Weights of a small GPT-style language model, trained from scratch on English Wikipedia.
Size: 19 layers, width 640, 15 heads of 64 (5 for keys and values), MLP 2560 SwiGLU, vocabulary 16384.
Training: a variant of Muon for these matrices, 1175M tokens, 10095 steps.
MLP neurons of a small language model. Each row is named by its layer, matrix (gate and up: input weights) and neuron, and shows model dimensions 256-351. Each number is 50 + 12 x the weight over its row's rms, rounded and kept within 0 to 99. A neuron's up and down rows have the sign that makes its largest values positive.
After each neuron's rows, "fires after" lists the tokens most often just before its 100 highest values on Wikipedia text that the model never trained on.

L11.gate850:49 60 72 44 39 50 34 42 52 35 46 43 52 36 43 39 62 61 44 41 47 48 50 55 63 59 40 62 64 73 57 38 60 37 62 71 42 51 73 58 45 35 65 39 50 65 43 20 71 56 65 38 54 59 53 54 36 27 50 64 68 52 67 55 48 47 57 38 43 36 64 51 58 66 46 59 38 43 34 53 65 35 44 52 48 52 43 45 43 45 53 56 73 49 50 36
L11.up850:57 66 29 52 69 25 72 54 47 48 56 31 55 55 28 36 47 43 69 42 47 48 45 51 61 39 53 53 61 49 48 60 51 26 38 75 38 54 67 57 51 64 62 44 35 50 59 30 67 30 78 53 48 65 70 71 64 41 63 56 56 39 55 57 64 44 62 65 51 37 44 31 51 45 35 53 64 72 62 59 42 60 46 39 51 39 24 67 51 49 36 64 47 50 50 69
fires after: "0", " —", "2", "1", " of"

L11.gate848:31 56 52 56 51 39 25 61 35 42 46 66 58 48 48 50 54 34 58 36 45 41 74 46 48 49 53 52 35 58 30 52 59 66 55 56 44 41 57 58 61 56 60 70 39 46 35 35 50 32 56 52 50 53 56 46 31 55 60 38 40 61 48 63 56 63 57 52 35 32 65 65 42 69 34 37 74 46 40 39 45 59 58 71 55 48 53 45 50 59 60 51 37 44 53 58
L11.up848:36 44 43 25 67 52 48 55 44 43 37 51 52 62 46 63 56 35 52 34 76 60 34 57 52 74 41 55 29 63 37 62 60 58 43 61 53 49 42 35 36 70 53 44 42 52 52 62 45 43 50 60 40 52 41 62 56 60 57 36 55 59 41 44 47 55 49 55 29 44 76 64 36 43 56 43 37 25 57 37 35 60 58 40 41 66 31 62 46 25 58 44 58 49 38 42
fires after: " ", " ("

L11.gate1605:37 72 40 30 53 41 44 46 16 85 36 43 52 50 54 54 56 51 63 44 55 50 37 58 45 70 44 54 57 77 24 36 32 50 38 50 52 49 44 57 57 41 54 50 65 50 43 66 35 73 39 46 41 50 74 48 46 30 67 62 58 51 56 39 54 60 33 57 41 50 58 63 43 53 43 54 61 37 54 63 59 55 35 52 38 39 51 54 54 46 61 60 50 38 55 50
L11.up1605:45 42 28 32 34 51 47 45 52 47 56 65 57 55 41 57 44 69 63 67 62 53 76 46 56 57 49 45 36 66 42 26 52 53 32 51 40 69 53 35 74 28 70 46 39 34 44 50 45 64 49 54 21 53 51 46 62 49 41 40 53 40 49 63 71 34 55 35 48 54 44 48 38 51 39 47 53 71 36 52 37 62 57 57 62 53 39 51 61 43 27 31 49 51 57 54
fires after: " |", " ", ";", " ("

L11.gate271:51 30 43 55 49 57 59 79 60 53 41 51 52 40 43 46 48 16 61 33 64 33 54 36 35 57 63 58 36 57 42 47 55 65 37 36 49 66 45 53 71 51 34 76 54 43 59 65 26 55 58 41 46 55 54 56 27 27 81 45 35 34 56 40 44 47 74 72 40 49 49 61 64 53 35 44 63 68 66 65 46 55 70 52 56 62 27 47 46 48 56 52 50 26 61 31
L11.up271:59 48 54 34 57 36 52 73 60 49 48 55 51 37 47 40 33 39 45 46 60 35 37 65 58 34 34 49 46 41 33 51 41 59 44 56 44 30 63 60 50 45 33 36 56 42 59 77 50 58 54 55 58 47 47 57 25 39 51 57 51 51 52 49 44 50 64 23 36 48 56 56 40 38 43 48 42 57 40 39 50 58 38 77 60 40 30 40 31 58 60 39 53 62 44 21
fires after: "19", " ", " summer", " in", "–"

L11.gate345:40 52 44 56 45 48 41 60 64 61 41 45 66 49 69 41 35 48 37 32 34 47 51 55 51 63 39 43 77 46 39 54 70 70 50 40 63 16 42 51 59 23 48 76 64 25 49 38 72 47 36 50 71 71 69 44 55 54 60 59 47 52 36 63 64 62 46 53 47 43 51 31 40 58 57 38 47 49 51 52 45 66 44 57 48 42 42 46 53 53 39 33 32 69 60 36
L11.up345:44 50 59 57 47 61 56 55 48 52 51 53 75 50 44 41 73 62 49 47 50 49 51 38 72 57 47 64 18 56 58 34 60 62 40 47 60 89 82 58 50 36 62 60 59 67 29 50 53 38 53 47 71 57 50 53 53 38 43 44 40 35 56 51 76 50 46 49 54 60 58 45 53 59 56 54 45 33 53 57 56 57 58 70 68 68 48 40 65 40 54 61 46 54 32 66
fires after: ",", " in", " United", " |"

L11.gate1106:37 37 60 61 39 77 26 75 31 59 57 34 59 63 77 49 39 46 44 41 44 53 42 59 56 68 41 55 60 63 47 52 66 52 49 50 48 40 45 63 54 59 44 38 60 62 31 47 66 39 41 44 52 43 52 47 40 40 41 51 38 35 48 45 34 57 53 64 49 30 33 48 52 20 53 46 59 56 31 25 76 42 67 38 68 63 64 15 43 38 45 24 28 74 55 62
L11.up1106:73 37 54 52 43 49 58 38 35 52 41 38 54 55 59 56 70 54 58 54 84 44 62 64 63 49 32 73 77 37 35 66 49 33 37 52 53 65 56 36 47 47 44 45 39 47 33 52 32 38 29 66 50 48 82 58 38 41 30 49 45 36 40 34 30 56 50 38 62 48 61 20 31 46 45 56 69 28 45 50 42 37 38 66 72 70 52 31 35 46 56 40 50 72 45 69
fires after: " ", "-", " #", "–"

L11.gate75:43 51 58 45 59 41 46 56 58 51 41 42 56 45 49 63 48 42 39 53 44 47 56 47 38 34 38 47 46 41 48 41 49 51 60 40 30 59 74 53 44 65 33 63 39 62 75 42 52 57 42 35 44 54 51 48 76 43 47 66 46 75 42 31 55 52 43 67 36 61 60 61 70 54 60 52 47 50 51 48 47 51 45 27 56 28 45 44 48 65 53 66 28 40 58 63
L11.up75:54 35 59 45 59 58 50 44 53 50 33 42 41 54 40 54 50 21 52 42 45 44 27 39 50 49 63 48 44 25 42 53 51 72 64 44 73 41 48 63 53 32 47 62 58 33 34 36 55 70 54 43 55 58 51 63 51 35 42 73 55 37 38 53 54 42 56 55 51 56 35 41 46 40 37 36 57 35 59 48 27 48 51 62 72 62 50 64 34 56 38 52 57 22 60 25
fires after: " as", " was", " became", " |"

L11.gate1467:54 58 45 71 40 51 46 53 28 54 51 37 34 51 48 56 62 61 38 72 47 41 63 52 17 61 50 73 66 52 55 47 67 46 62 65 46 51 54 61 50 49 46 53 62 46 59 64 50 63 51 28 49 62 31 73 23 60 61 35 35 52 53 59 70 70 37 55 48 46 37 47 26 44 63 41 60 50 52 66 48 60 66 44 50 32 69 58 53 39 42 60 30 25 51 74
L11.up1467:43 37 42 56 62 66 16 85 57 42 48 43 61 50 42 38 39 53 31 39 41 41 44 48 49 62 53 52 40 53 52 36 39 51 48 33 36 42 30 49 48 50 58 66 53 41 52 37 48 64 44 40 41 40 63 46 54 32 67 50 52 50 53 57 40 42 46 45 47 32 54 28 44 57 43 47 41 44 27 39 49 56 74 35 54 52 31 27 37 52 47 53 55 61 42 48
fires after: ",", ".", " a"

L11.gate1836:61 53 54 46 39 56 45 53 68 53 46 69 65 59 56 33 69 73 33 63 53 54 39 35 72 73 45 35 31 43 47 58 53 45 55 61 53 40 62 58 69 52 40 56 40 37 53 37 40 37 57 54 38 49 41 47 41 52 53 37 48 54 49 68 64 55 57 54 44 38 44 73 56 40 53 24 69 71 52 41 36 64 56 29 53 40 68 36 45 68 50 51 60 52 58 66
L11.up1836:56 51 41 50 53 71 47 46 62 43 34 49 55 49 60 74 48 58 63 67 62 33 43 37 32 50 55 65 44 44 48 40 71 37 46 58 43 55 49 46 62 28 57 55 36 54 67 60 30 52 65 42 44 49 38 47 36 41 56 52 44 59 43 47 42 61 74 52 36 55 48 60 28 66 56 47 41 46 43 67 35 43 58 55 40 46 74 59 59 57 46 38 69 38 67 33
fires after: ".", ",", "The", " the", " that"

L11.gate1412:41 62 39 56 57 65 25 33 48 40 51 37 44 25 39 50 38 53 52 35 37 21 44 54 44 45 37 30 55 34 41 44 64 57 68 42 41 48 44 57 44 47 52 54 51 49 42 48 49 52 53 62 62 35 56 38 49 51 67 51 58 61 43 50 50 35 49 78 49 55 45 47 47 45 52 34 48 54 36 65 61 75 35 46 51 48 49 47 42 36 41 71 56 52 44 65
L11.up1412:40 49 60 75 48 28 48 59 41 19 47 43 39 60 54 17 44 55 61 51 55 40 55 50 36 39 48 58 59 74 57 41 25 36 37 57 40 38 20 39 42 53 48 37 50 73 57 37 26 41 50 36 50 75 43 35 47 70 42 62 36 53 59 46 57 60 56 38 45 22 70 47 52 47 45 66 34 53 50 36 51 62 48 70 38 48 71 58 40 53 54 52 72 49 68 70
fires after: "0", " —", "1", " ", " |"

L11.gate1837:42 42 08 38 63 39 52 57 47 20 29 52 62 52 49 58 39 67 43 70 80 56 46 58 48 67 52 76 67 33 46 25 47 60 34 27 35 46 50 56 49 38 42 50 56 48 70 55 53 34 44 46 34 47 52 43 63 32 37 80 51 44 47 38 42 65 52 25 52 53 47 28 45 41 34 20 58 55 79 70 46 46 58 43 62 47 36 46 35 63 63 65 56 43 52 55
L11.up1837:57 45 44 45 58 37 47 39 47 46 30 53 44 59 74 50 54 35 52 46 36 56 63 48 36 43 63 66 54 44 46 53 30 44 64 27 49 45 41 56 67 40 60 46 48 46 35 42 66 57 58 56 73 63 35 59 35 36 74 60 59 43 25 63 60 57 61 44 48 34 49 55 47 71 29 48 49 63 48 64 55 36 52 64 33 32 52 21 50 45 55 57 44 30 44 51
fires after: ",", ".", " However"

L11.gate680:54 48 46 64 26 41 61 63 38 67 39 55 42 34 50 61 68 38 49 50 46 27 52 40 52 38 49 41 47 67 53 57 27 56 40 55 32 60 61 56 48 34 59 55 74 53 58 67 54 67 54 59 59 45 73 42 67 51 87 57 65 63 63 30 44 59 50 60 43 39 60 47 47 47 52 64 56 31 27 54 58 49 66 53 49 33 55 49 25 52 31 52 42 71 57 45
L11.up680:39 51 52 46 65 42 69 67 44 54 50 40 56 45 68 39 54 47 49 30 52 49 67 55 53 52 50 39 36 56 42 27 47 54 41 60 40 61 12 65 54 36 48 37 71 51 43 49 53 33 50 30 58 36 61 46 56 45 66 71 63 40 52 40 34 57 46 38 38 59 56 35 51 65 37 80 62 45 25 48 55 42 34 38 39 39 45 40 50 45 49 43 27 60 45 59
fires after: "–", "-", "19"